Weights of a small GPT-style language model, trained from scratch on English Wikipedia: rotary positions, no biases in attention or MLP.
MLP neurons of a small language model. Each row is named by its layer, matrix (down: output weights) and neuron, and shows model dimensions 0-127. Each number is 200 + 30 x the weight over its row's rms, rounded and kept within 0 to 999. A neuron's up and down rows have the sign that makes its largest values positive.
After each neuron's rows, "fires before" lists the tokens most often just after its 100 highest values on Wikipedia text that the model never trained on.

L12.down43,239,181,222,214,208,241,229,140,192,198,211,192,213,190,173,211,212,225,217,169,205,131,172,203,191,179,201,185,237,207,203,191,160,220,175,203,164,152,216,206,198,173,239,262,158,205,174,179,216,279,219,238,193,173,226,203,231,197,186,202,147,198,236,181,215,179,205,221,167,143,137,224,188,200,102,234,182,177,206,163,243,206,199,208,176,205,208,244,165,195,198,192,191,179,211,167,225,188,180,260,213,259,158,168,262,173,189,194,123,225,190,196,180,208,135,148,206,206,246,207,222,244,237,205,195,150,203,191
fires before: "ction", "ct", "z", "ce", "is", "an"

L2.down41,201,195,163,173,181,210,170,210,207,150,207,189,171,230,211,185,197,246,210,167,223,241,151,169,180,218,187,279,163,246,197,252,231,179,189,175,168,223,220,246,194,201,213,198,228,231,240,220,160,276,195,215,203,177,245,178,208,246,214,249,169,260,258,218,196,210,244,192,264,219,231,245,183,228,211,191,248,199,137,162,206,160,177,194,154,209,186,237,228,207,255,178,253,270,232,166,196,213,269,187,213,230,230,217,173,176,189,208,184,186,183,201,162,228,200,191,201,216,216,205,159,229,208,205,178,252,242,209
fires before: "e", "ed", "a", "iet", "ers"

L21.down280,184,159,231,207,190,206,207,172,187,199,237,167,181,192,181,174,198,246,200,186,226,188,215,169,185,215,265,211,181,230,200,201,229,155,230,195,183,244,285,196,234,223,154,191,180,144,140,206,150,250,232,215,219,198,210,212,222,198,232,230,218,185,168,192,222,258,182,242,171,207,194,253,190,198,185,207,225,137,128,238,228,190,213,175,244,246,227,204,205,195,242,215,197,200,218,219,232,212,188,178,202,149,160,176,225,159,222,231,189,185,273,200,267,166,181,219,203,218,192,224,168,187,234,234,185,125,193,233
fires before: "ed", "es", " to", "s", " not"

L9.down29,203,143,186,245,207,193,184,162,193,188,210,219,162,216,212,149,220,199,179,184,156,149,234,189,204,232,228,270,209,186,219,173,102,191,213,172,175,200,188,141,161,261,224,217,173,211,191,160,207,197,227,218,197,178,227,201,154,189,135,169,156,217,193,186,220,230,184,210,175,211,158,165,187,217,166,163,217,182,263,163,225,198,222,216,193,224,184,198,208,220,209,180,176,185,155,190,257,226,219,208,148,238,234,184,213,201,165,211,187,229,179,184,224,156,185,192,187,178,201,166,208,164,229,207,137,173,197,247
fires before: "ild", "ished", "ct", "il", "z"

L22.down168,189,147,168,240,231,247,182,197,195,192,176,185,229,218,207,187,231,217,189,193,200,202,159,224,180,245,204,195,250,191,193,165,210,174,196,191,218,235,228,180,206,219,230,194,194,228,210,183,198,200,212,191,195,230,197,182,208,182,158,197,193,240,206,218,178,205,226,235,212,218,249,178,209,202,221,154,202,123,244,286,148,159,235,233,212,240,251,206,204,224,197,238,201,240,255,209,261,219,222,219,252,184,169,206,245,184,130,217,213,243,208,189,217,214,269,249,214,207,182,187,170,185,183,200,200,188,238,203
fires before: " ", " May", " August"

L4.down300,180,161,191,201,199,237,171,225,181,225,192,155,156,204,214,241,187,156,237,269,149,249,240,204,184,179,245,185,163,201,235,195,199,221,212,242,180,206,191,149,200,159,195,193,208,200,195,202,193,186,228,217,206,147,254,192,222,264,240,235,182,245,250,199,218,136,195,196,178,202,229,260,203,175,172,182,183,184,172,155,187,164,193,184,221,213,200,233,252,179,239,162,267,207,133,176,162,197,196,256,215,172,245,160,176,258,239,228,187,219,220,214,208,155,181,186,170,172,189,190,148,181,187,199,171,176,154,245
fires before: "m", "st", "se", "ject", "mer"

L4.down132,208,172,173,175,175,167,202,148,195,251,198,215,180,291,164,191,224,240,222,182,207,206,221,170,229,243,178,199,216,239,203,174,138,167,185,197,180,163,240,229,248,167,172,235,209,254,246,199,202,195,140,196,217,188,243,186,177,217,221,199,197,208,232,192,167,210,190,178,204,206,187,263,195,225,223,197,194,145,186,209,182,196,185,232,212,186,209,226,168,195,214,185,251,200,161,218,224,173,204,265,210,224,196,165,161,192,192,193,168,219,217,228,204,275,201,171,230,220,261,218,219,160,189,252,134,193,201,237
fires before: "op", "as", "ak"

L11.down40,193,198,182,238,212,167,196,241,160,160,192,198,160,218,190,181,252,206,196,226,206,200,183,186,175,188,205,264,201,212,168,264,228,198,217,164,235,171,196,173,232,177,184,145,178,234,221,189,170,152,223,139,191,249,284,179,245,205,243,193,184,125,158,224,188,206,192,227,215,172,178,160,236,184,227,171,211,225,186,215,229,209,167,254,217,199,232,173,178,157,188,257,192,180,213,214,187,185,170,179,231,205,190,219,220,141,191,172,169,237,164,171,244,203,229,239,220,209,182,182,137,200,191,233,198,198,243,226
fires before: "per", "wn", "pen", "b", "cc", "ld"

L9.down201,246,194,132,223,207,159,202,237,215,195,149,186,155,202,206,174,166,209,223,194,218,231,164,185,170,199,208,210,210,236,212,298,191,208,184,165,227,189,182,189,260,189,159,198,159,186,186,216,171,164,222,254,232,218,217,175,178,218,240,221,135,177,177,236,167,193,219,184,231,188,155,196,235,102,234,154,175,189,189,188,201,210,208,243,226,155,240,175,201,203,214,250,208,152,151,207,172,171,177,187,204,182,215,193,201,211,236,227,179,265,229,181,271,246,198,234,195,219,171,173,215,216,237,231,188,204,162,216
fires before: "per", "wn", "pen", "ld", "b", "cc"

L19.down233,197,248,222,218,186,201,222,215,170,190,258,183,226,204,260,174,208,239,204,180,172,227,178,182,184,218,247,219,223,215,224,219,217,228,246,237,186,179,199,167,226,213,148,205,204,175,211,213,161,235,247,208,126,228,166,205,240,219,208,198,181,198,218,201,181,205,221,201,179,167,161,223,199,193,213,212,245,177,192,222,193,217,167,169,208,176,169,213,186,140,199,190,160,175,235,223,270,245,209,200,165,213,164,221,251,201,160,189,235,222,263,175,168,164,224,139,150,154,209,283,183,215,235,238,210,198,205,237
fires before: "ed", "e", "es", "ing", " the"

L11.down56,207,216,117,213,229,220,194,207,228,200,245,188,173,231,196,188,202,238,195,169,225,180,233,148,191,180,172,231,168,187,175,223,154,197,233,246,167,199,192,222,242,164,194,201,201,249,218,194,218,213,151,200,181,238,261,141,223,231,219,210,155,208,242,266,231,254,207,200,253,193,222,255,221,202,210,252,96,159,175,171,211,195,203,196,206,235,190,168,208,197,220,160,194,221,158,183,250,190,209,254,208,236,219,178,178,182,235,211,190,200,162,248,223,211,205,198,187,221,218,214,229,151,168,186,151,205,211,212
fires before: "op", "ther", "ak", "as", "iet"

L6.down7,261,203,162,214,243,168,220,140,180,188,179,217,210,204,224,148,194,175,182,259,214,208,191,284,188,220,227,180,221,222,221,187,200,214,182,194,257,169,211,254,185,135,173,215,227,191,205,186,193,223,249,189,194,223,188,184,220,222,174,252,178,162,180,183,187,228,205,192,210,169,138,235,224,254,182,168,198,200,236,161,212,182,203,192,170,254,154,194,199,185,141,172,216,195,202,218,182,269,255,192,189,211,173,278,213,146,155,253,193,173,171,220,223,220,156,218,241,204,204,163,186,215,223,186,213,241,163,180
fires before: "it", "le", "ers", "ip"

L6.down266,169,168,201,168,207,277,167,211,163,202,179,211,186,157,164,225,178,170,208,252,183,235,192,194,173,198,240,234,195,170,201,204,187,218,200,230,222,211,238,194,184,165,159,234,211,219,170,206,196,223,192,225,205,177,283,190,197,243,221,207,146,198,215,245,217,156,239,211,154,208,245,229,170,157,182,159,212,177,199,253,229,163,232,188,208,186,170,172,245,215,207,146,228,214,138,223,183,190,179,222,207,196,162,198,157,213,214,232,191,161,196,182,212,180,213,169,226,179,193,182,208,184,221,180,188,127,181,223
fires before: "st", "m", "se", "ject", "re"

L2.down294,162,174,211,225,187,225,238,192,193,218,231,236,188,218,209,181,222,195,247,183,222,169,193,217,192,192,228,216,226,190,232,161,195,227,194,222,219,192,197,177,228,174,255,207,197,204,209,215,161,191,198,156,211,207,207,203,251,233,199,183,181,208,176,241,162,262,177,149,204,217,168,232,194,213,238,200,205,163,168,342,207,203,174,227,224,242,259,179,221,167,210,173,201,196,175,179,309,191,158,172,196,193,183,220,239,176,222,184,219,256,244,243,210,201,209,168,214,211,170,195,145,203,203,221,214,212,259,150
fires before: " "

L8.down108,211,193,121,225,183,147,216,176,155,240,149,175,135,178,228,176,184,189,201,216,270,198,167,167,161,206,190,266,171,212,195,231,181,175,215,199,222,155,192,190,202,161,157,178,163,202,203,224,187,227,197,156,166,258,292,167,243,204,206,244,149,214,217,209,200,214,193,249,206,195,176,218,242,138,228,194,213,206,199,212,248,190,203,234,244,209,226,177,181,180,216,204,228,185,205,207,177,183,168,201,201,264,253,184,197,222,224,224,171,216,234,129,216,237,196,209,208,175,207,211,160,200,196,241,204,202,244,217
fires before: "wn", "per", "pen", "b", "ld", "cc"

L22.down131,185,229,191,212,186,239,171,214,235,198,213,155,188,205,200,230,202,231,208,197,191,218,177,178,180,235,182,241,166,205,158,239,154,257,203,206,174,224,223,213,215,177,196,242,167,163,254,215,194,293,237,186,149,201,198,193,173,213,176,241,174,262,200,263,229,167,173,218,242,214,207,241,202,204,190,164,220,193,149,191,219,151,256,192,213,202,162,215,177,172,180,217,234,184,215,205,214,186,174,208,173,169,198,184,155,227,157,218,225,250,163,221,205,222,176,207,194,246,152,177,202,146,166,230,220,230,171,197
fires before: "ed", "s", "ress", "e", "ing", "it"

L3.down289,228,198,150,222,195,145,228,246,187,202,205,124,206,226,194,213,156,185,214,179,184,198,224,224,190,216,257,229,169,199,226,221,202,191,232,233,221,176,197,211,192,263,177,213,211,194,174,181,127,190,197,168,277,203,197,169,195,175,197,239,191,205,227,197,251,198,227,212,151,248,198,213,196,227,231,220,211,255,171,231,166,199,212,175,289,222,216,221,173,211,236,131,194,232,159,234,213,168,163,146,203,186,178,175,170,207,252,212,191,230,247,224,219,168,178,216,223,182,248,240,201,182,168,223,170,162,165,201
fires before: "ing", "ed", "y", "s", "ents", "st"

L10.down180,159,223,234,200,232,186,222,231,180,179,246,140,169,170,159,176,150,214,176,220,198,201,230,148,222,179,247,209,206,191,192,177,229,158,244,180,207,186,219,126,210,230,203,223,227,168,174,200,240,163,195,192,234,234,187,196,231,199,252,192,186,173,220,172,231,200,202,204,192,199,101,230,196,210,249,203,235,196,174,263,260,183,162,218,198,226,209,212,197,185,148,166,226,176,178,186,264,213,223,167,151,202,181,188,175,174,201,221,171,170,214,233,207,189,222,254,194,203,163,211,146,179,187,178,225,172,165,206
fires before: "st", "v", "c", "d", "n", "f"

L19.down145,174,142,181,233,215,123,191,242,268,209,248,128,158,212,208,163,207,167,197,251,161,239,208,171,205,194,195,183,177,179,204,197,208,177,224,188,205,204,190,190,207,259,164,219,210,246,168,221,171,175,211,186,206,200,216,195,250,241,204,221,196,161,212,206,264,163,271,182,205,227,152,176,186,228,189,197,224,212,199,199,194,166,221,160,183,231,206,196,228,174,188,155,188,190,156,230,180,227,158,91,177,185,199,194,138,226,206,207,167,217,195,248,223,189,248,200,185,185,234,188,209,204,152,212,209,182,168,170
fires before: "n", "st", "y", "c", "v"

L23.down270,213,158,178,209,221,193,204,174,222,213,258,221,222,204,184,176,179,141,215,180,180,225,226,225,176,230,199,200,198,183,220,185,181,249,156,209,224,159,206,231,203,205,314,154,209,259,185,192,198,187,178,187,190,268,167,188,139,198,222,187,185,147,234,164,125,222,192,216,199,225,155,159,229,199,219,173,144,193,181,307,213,197,218,199,263,230,197,234,192,172,195,218,198,226,213,180,247,186,174,186,205,194,180,175,212,182,174,186,188,233,156,191,159,205,242,192,147,219,181,205,186,199,192,231,173,230,232,184
fires before: " ", " B", "ig"

L7.down127,214,205,149,186,176,163,148,216,210,228,223,194,177,219,280,188,247,219,253,223,224,187,164,187,190,199,209,242,161,221,160,231,196,180,230,240,222,207,215,200,247,225,214,170,194,216,213,180,139,226,190,191,208,258,211,223,229,226,234,210,180,261,210,255,235,276,237,215,233,207,219,261,179,232,204,192,169,197,189,195,245,145,193,218,192,173,184,137,179,195,216,183,233,235,202,192,178,221,242,216,239,219,200,228,151,186,231,183,261,203,217,181,219,201,198,220,198,211,225,240,179,242,165,159,169,272,180,221
fires before: "ice", "ther", "ed", "l", "ver", "iet"

L23.down291,197,185,204,238,219,236,199,194,182,198,228,209,248,232,234,182,232,215,213,206,163,236,173,227,163,199,184,218,274,187,216,158,262,241,222,199,244,207,234,189,222,226,190,190,236,241,204,158,198,196,233,202,219,216,229,191,207,183,215,217,209,216,185,211,251,181,193,145,244,276,190,213,171,178,255,232,202,152,205,197,188,188,219,217,136,182,206,171,220,196,195,165,163,184,206,203,310,206,185,209,202,197,189,199,205,230,200,190,192,217,177,141,195,236,293,159,201,184,231,226,203,172,200,177,218,235,188,166
fires before: " ", " the"